Part of a small language model's weights: 208M tokens, 16962 steps.
MLP neurons of a small language model. Each row is named by its layer, matrix (gate and up: input weights; down: output weights) and neuron, and shows model dimensions 48-175. Each number is 500 + 25 x the weight over its row's rms, rounded and kept within 0 to 999. Numbers have three digits each. A neuron's up and down rows have the sign that makes its largest values positive.
Before each neuron's rows, "fires on" lists the tokens most often at its 100 highest values on Wikipedia text that the model never trained on. A number after a token or word is its count.

fires on: ")" 28, "d" 13, " is" 7, "end" 4
L4.gate203:484515505505451496469468486515510518448515474446506499537487485538542495491468509519515496431485485503493493478481516523493520462508497465478467504493517516484489523520488479537457479502484493505491512477494494496509455501518491499436469466487529468494463497505532464506448508515475519471505466521489464487545549532505507490468511505492486500512513503538502470476482472496490518479541
L4.up203:507520517513474502524495497480526542515542488540526453490556506490527485520535501479510491505506475491499481456511485527488497552479477517453494473513522507507458547489522495498505454488487530500509527448509487521512503477506498519506495480521508497504509494484510500512530538500491497555491476489498495480495512486484441501490472534509508512495491519541474493492483529514445473464570
L4.down203:499493512506543514553490521460491472479458492507475525498494540530528495481465499482559475479468480517528462516516483535492510493529532519525506484485510507480470497521477501500488523515511519450528499492520502525507485523501487448515478466497493477503510461476545524493545441482476515499499474523502532451487465502466482470494510456547527504450469471503495518526500493543482487470489

fires on: "ke" 18, " Ste" 12, " Ve" 7, " DF" 7, "ie" 7, " Pe" 7
L2.gate375:504492497486488524491553492542505495501507537504472508467486513528499480499512496506477525510528454483490497487522496450492495471535539498514488498523523517504461544471528476527479526523504455490503520515520506529460524514518469519494464499479491457533495476517472480527494515532542468497500470506456493473481473533471467478491494492518511482513459476487468552481528498509497484510480
L2.up375:449485518481507524509516526510519471452490496480510503495500472472512540468558496519489480527508503471454503493485513494472508463483467479540503533529571513493468531485479538508526518483504471489508494486521524528507528486513471497445461506535573510472462510470517491504513488482470481499499497460530523480502504522505471530510502479438526494496499526478465484515504512467505490505479
L2.down375:510501518484465548497489520496546489475522498497497487518490551488518513517485497526492493508535465528496464464492522541455523513508510478493509520526478509460511520523505538533491521484506473509525470499570491545480497533466496479532501472516532487519430449497509469549474488480513483525472517528482500506529468496533482529499510466462542504554483479506523510507510535477528468460503

fires on: "n" 19, "ne" 12, "x" 10, "4" 9
L4.gate36:522507513534547499490481459503484478517500527494524528527534547488485495493495462510517541440500499478498496534531476512513503453519506479516495496473516470489524515487471496479522514479506542503480500486542508471503503509507470501511527479476510535479512520498544512478497471501450517504526518542463516518512466531506491506498497481532556503497524516492494510466505558487513492526525
L4.up36:509515532523493505527494485534484526542519496493530513496532448495487511477508451479501511528448464496539481526445482516484470497510478470530478518481515507487507515509504482525522469524474517494512446484528524524538501467484467505492512527490439491505566536498489549494501464491488521535499515516485474495488478506534492514494451518517517474480495529532525446488454477515475522503533
L4.down36:511497507470507481490522507489526473486484497507515511521465537452472480544558535533504495521503488500498496497509492512518455503504476527525550493515520476475444528515479497465534467470460500510492471469513511482460476526507530505510512542519495496473535502490453513500477498511528497501481482513494490456533465458531506458508557516511482491501476488533486535531468487491558493488516

fires on: " family" 14, " season" 14, "ie" 8, "e" 7, "ke" 5, " team" 4
L4.gate473:481506481495474540472539469516510511498509479487453502469517501497542497512540487501462502485504507480468488506498499469499532504477525474476486515531500506471453500500481534512454522530481532484441502529471525515490467546521496497491482498507493505543492496481518497514522467433511465501543503530495478489522523448528502532450504475448490489475506504474497481438480494478523479458468
L4.up473:502468467516517511477530519506501487466504519479441539488508524513442530490514493462520549493498457525478536516496487480449528515514499531473510515464531551485499482497535507492543539468515523501492487500517456536469510555541457532488494503487457498493541495468467511473488478517537483491457485482456506495531519494514472444472480504530509458531510493494517481518504518492494464524480
L4.down473:509496453425529510470458495502496521502471508505523496487491458495476506532494475506486501498499504520501462508505503565481526544534524488488474532490512498457512501476502519464501504505518457488545503530507484500491521507481495460475464499507470522496450452500512535512488499487543496516498520512531509440464512508487520575439491512478483511474528517495529491454530503500493500491516

fires on: "-" 19, " re" 13, " Succeed" 10, "n" 9, "SI" 9, "ne" 5
L4.gate163:516499485477509513435495513456509451516434552529475498513463499547509475482504514475541556542508525523530502511483490515557492511495521512494491502492493491493522447483493474498508502511449519551521486508522525479475486493494500516511520521496538524469545526513505545531491467474457454480476488520484489474498528502514459511497492480522475489505474521502485453509486506464547449507488
L4.up163:502485481496485503505504531488461507511466522486508504550467484508518507471528518523432527500462486514510522512458478537505529514507469516512545562513504503498502478480505544507510515487516479494481478518529470483478494491494494500499474514484508522536509512513522512479478493453506434522492493543471502439483426513483486476533480476506514534511521527533534482514521552525494504506511
L4.down163:491486498530511494531510512496523476482507467502461498478486482543456565523503463570507512473490531532480469482483511499511497525511463451533523490466479492473504482518495502502505527496493511484511526476538446498503530540501498509539523465490490523500510469510489487473483528543498506496505492471494493504496487467487496431492482524508536458462506494468498499482478504472479483524502

fires on: " only" 16, " last" 10, "del" 9, "e" 9, " just" 6, "a" 6
L2.gate480:498508490551518528521473485509521469493509506502497499460514499574516501536489487493541529472485519482524527515485480473518492475485515463473469478478510452459491507473551457513478499521510508479492477524491479457485544490474514494527508532497543487458496532484466518484489473508524473514509513521500494505520469509502475482500493542480523492539488488530503530498504529508486517504510
L2.up480:474514457486488508475466492514512490497461519483497511493500526488465504459483488452445522480514505498495561469548522486480476496494444512483491520441516516517483512492505520476508540459459555497462556466528485480510476512493500507484538520507445543496505478504512505505533530498508528496492474524507488447500483511508481514470459486525493471516516497477464491531476544487488470502457
L2.down480:518516497480505510517482509537516481481416458495485529514508494474503522494533487541480506548489557505529509491510467512498475482514533452456481515518506449531494525518506516490508445500481517497509482531491521490489471523473487469526500533470518458452489469545482488503470495471515490502483541484510525546444530517508508505517504466532519505483455458514466424528504476491511528458501

fires on: " |" 70, ";" 9, "phy" 6, "pha" 5
L5.gate123:488509513481534527467528447535512511539502502529476499499492505501482478512543540508533535513490513493480519516496475483464507506528513511544530462462457472512516512449508530468500533471505516484538479480524504500545461509522523509507502481506553509479493479500496498500480520518510551472495520457507471461546467491475446512488481513523522496441505482514534477494537515466480494497485
L5.up123:505506485506469471480529518545480494484530491488480516512463518510457531496492511476503514454538489509506504482530490501476509532509529503528496479460464525544503502428488483468541497504486505510499515513471521471505467524520525559489503442557500521522502490478487446483514554493508500481516514496530504518520466522482506540537488477530532461498535500502472516510517482483518498504515
L5.down123:500480475515465474496492481470494494477469503531478482547487527514465499480540509480484486484487502471465502508529482540510485521518497540492519500480496500546529491499469506466542510474460517497551492487476544502506494486503504498496530500508527535455508495463511514488512512506482519463527539503494523494508445506531507545507493515500477519482464443504525504535485510492455434509539

fires on: "t" 19, "y" 10, "mb" 7, " to" 6, "able" 4, ":" 4
L5.gate288:517494442513478522490503520498494493532472511450496478497552471521518486485514546504558532483498510489500473522514470498536505525473527490518496489489498489496504495481497476489518557492486545541520504511539555462460482500494497538489511477503479454494466475536480483522493496425498498497483537533502487518444503510472541443523500506487518481537519478478481513497488478474486520502521
L5.up288:507510479474509517512488558484518457525489481459500493478510535509448496531499520512533521504502458560496490513531525471481490537537481516509559489511482494492497491480509492496503541517506518470492480488510463495467499476513495534466453509500548513498493491491520488486509490486529524517481493505514520492507538508460501490508424521450484506526517456511475475534451495491498503499523
L5.down288:504517518508486577535525494519476497482510521516476453443519504507544473477530502538489521504471483469483518512495484502499489563473524511493432510494464506503486528532484511548482473482527526458513550486496456514532473463515519457520505503466515457512518511503531511512508536462489521497476500511454485544505483536512507498531460489502519483522492459553518472509493523474478516485510

fires on: " ===" 25, " Tha" 9, " Wall" 9, " order" 7, " Sam" 5
L2.gate465:458500442513487485477509526513455534483514462516512524465508487511529509474532460465473469525530495514445509503493527465496492484530474498481470563516479498511499477547486513481514525516461497535500469500481514535527551513490492535460509493502572527524499536478466469483547552477493511483490506461524480481494501451494480470511503502508481502502477455496489482488492514542513459487418
L2.up465:502512497494466555530475510474506479491520504500516490538468466527499483520537454455499507488514518522547592489474502528531519477474487479460492506482508450512518539518499537503528473482479498500478538520493491481554529517546514512529507551479469480456524462537491508498475515485469526501483483488513511542500515480508484502503482539516522485542515475536505514484511516497502521518527
L2.down465:543513504537476493485553499495463442497485464491482490528487536484518506532495498456523547522478496516508557483522493510587519483494473492478552528483514474528533521449517521526523511545493561525501466499509497492448478516527462487496497554496476501524527504509482530486514504518480507490502506503516501505513500512478527467495483511472516502520512487532521475496478455485494537560506

fires on: ":" 33, " /" 11, "ct" 7, " votes" 7, "i" 5, " Turnout" 4
L4.gate461:520481511517507509499519506513511519526494476528524511553511513513503487457483534532519477521532489517538488507482523535463473480470509509510482507507528547479478522521542485518483549465531503495467482495542476493505505510516495519488525537489499475516456475488475436489495497475507487512465469473509533501476523495467484491503518500491534489483387462527518556508494470537488460508466
L4.up461:496493558505473522508463543487500505500536495506502527495490508490513462551458541510523492489460534557511469531514494515519465472520477517461479495489495470471479432463519459491508479464512503516513508508485475524514540504490482491509471514540477533508518481473502532497470507488504476529509505504526511518493499536492511511480547516461502530469446453508495509469518498482517507502526
L4.down461:531528479534475462509479499480478456458487518523538521494523457471479471462517520505509548502502467484475469510510521479519486491511503528463513522517492565470463516474514509491516506483471496540458449486548530477484461492487510459520511537467504483469548494517506511462504506534514525496515486510505505532531475557525511511519503499512477476470534451502511500525516523476496501486474

fires on: "\n" 31, "ed" 10, " place" 8, "fil" 5, "t" 5, "2" 5
L4.gate239:473482497495555480529520507470442560521533510538476502472466499501523545509520488521492503512489478508471454495480518466489461533483514498530535513491471447478537487489522529498516531517519499524503530527495479508504461525480513492541506500488464498466467484493506489449507478462503467476513496496465550501465519431464513534497533485422534536492523523497543492444465494467504555513476
L4.up239:451493531504517469487505513517462496458548496464480492537463499494481571483476517552510472517493469506483470479520520493498511448516520491532524475545481474499495488466518496499494502518477504527484461494510509534543520495475484467509508561472522479486518510515509497504521487472461559558499535472494498544507479483505510485482481506465480538515484464511501477516523502547558538526553
L4.down239:563504502517499489505483490510453493519488593525537518472484465483540471467464542497503515528526547487465512540493473489465506477535483522490472511510525475488507480459536507512488473502487515488529497529506490555493444538512510502506516478490512513479494489489500513487520511503459521497459523512482493562498533473462479477475498488503516531483532514476506505513487461464470543520469

fires on: "ne" 16, " number" 11, "te" 10, "ke" 9, "ta" 8, "ir" 8
L2.gate181:503509491491463515485501538465455542487505483475508491538472491481510496494517529469451523513480501498482483507474502512520521505512509499444469522495473469479508486479513475514496451557520552538489505479492472515525477502496492508491555484516539499521496517523533494506499532539503470511460505507492504495471480484496469461467501462490587492495525517471476476476537487464454478456500
L2.up181:512494465520495499486509509522513505483517480458495463503499524476520542469517504485531515489508456490485530486443473510473532497481585516537516520481533511442524529517529497536483499489495508507529500535521478523510505481496487473506492455491490498510516475536499529489473548444527515475497521531482543511524511525518486495501496487508484514538485475536503556510474505471505497506471
L2.down181:472530473495526504520479544554521500481512489543533492509515509510482482511534521492474501474504541530491456502530511479494477537544522506466497557551507462582504484519485498530464495491517486505462486505538517467532483496523474522571553506477457493485515482476513492521506495491502482533481505492508476482498530499460517543503500557473567478485535503512525489504531507493470533523486

fires on: "0" 19, " one" 18, "3" 12, " another" 10, " second" 5
L4.gate296:501512493560489511506472497499480498516460551449547470499522497488447516522492495540493477491483514492490485499482473511531505481501536496552486525474523499505476484482500497483473491510535489482511509523521498552459500478489465516491530490516472531483511537464498530453527547456503528505532483487522484527500466463511527461551465508485532522458510529438493521498456471490479527537492
L4.up296:517516524500478497506499515484509529504480495510469551461457481498517473527525490518480470521496540493487493527534522480479490509475526466483485508443494506518507527494471512474470541478522460540524490520496537503495530503522503499506556468488532527474499520509515485518515534475496499481508504511563515499487503523484512544517541491487534487501484478504480499490517445553489544522502
L4.down296:481487491504512507504466481469520471535523519495493510509503467511539519456504480530479509473534501459517531526458461518525529463474489497483542520522510506478484498546597518525519509485485526482462534523472507503479520502504491523483491524493499491525525431509490532521481436523490539456492477492522474505474477437470498466506483453524481481525491532526516508488500523466505469530461

fires on: " |" 44, "1" 16, "ly" 12, "ist" 6, "," 5, "le" 4
L4.gate419:510538516511564534490490496513479506506485530526485480530509517508499543503493519501507501524509526461525506474557507496491504485490537529545522468521461502468493509495530465477479486484474482514508487497515506542517484523470488542532498515527528543483502483512485499455509467495483493560505454516459496488482470555532513499507518523515510479499510568498508458546497472446504520515491
L4.up419:549501498505512498473469493527450499493514472524503467496498517516495489460510516535479508455493476533502493492529506487459508498491465534488457515516496442523503499554543525484514506458504498486475489528500549558470481491529532499508505513486514531512469522506455515489528476461490490500518446531449503460531493467543518478510487513492473513513564526431523493542499494517472540530507
L4.down419:448519498550487495504489499485507510451508523511508522467500501510493492546499500432481440516445486537472456473437483487518509480496539501516516543519496509503500533509472511537502504530558492487526503534485490461474497482482478495457521499513490487454539537467479488520490529534463474513520505461494513479529531480479506541499541479507515494469497522506477524488487534467485501452484

fires on: " mother" 14, " wife" 10, "or" 10, "i" 9, "e" 8
L5.gate87:503493522489477549517495509518566493504452502438504494471468500523466471448498463487488488488514483533520463499529495525495482486480521503495524515512505460469508521469478473530495518476508524531523531481496500498501520476468528461483493514565460581491483524481521474532466463477510488495492500494487486540536472524536421490505488524503523548501488492513494511464493469488501445518522
L5.up87:520480524489484519490481483532543459481504428546504525446488528487507457481510466577505505516520491487535499498487482477476508499528522494451510523510515450521508512476539513511535501494507512506480504520481473523498551511487456476516506525493477476481475505507512521493455497514532496493458494507501555509539468507502473519509517484528513468488510474456525490466519490488506470511503
L5.down87:504526497470500489470538486495466484530536483478523531476518497480484470516436503489509510498511512461526523500503496504484525455544509472486487531467513508513520486509539506549517451509549509463509518507509489501475465501491507539483491478486479504464505485500471530522549522495494475529492505509508516542479500469485477541491517492454488496517559533481520458463536542513469522468509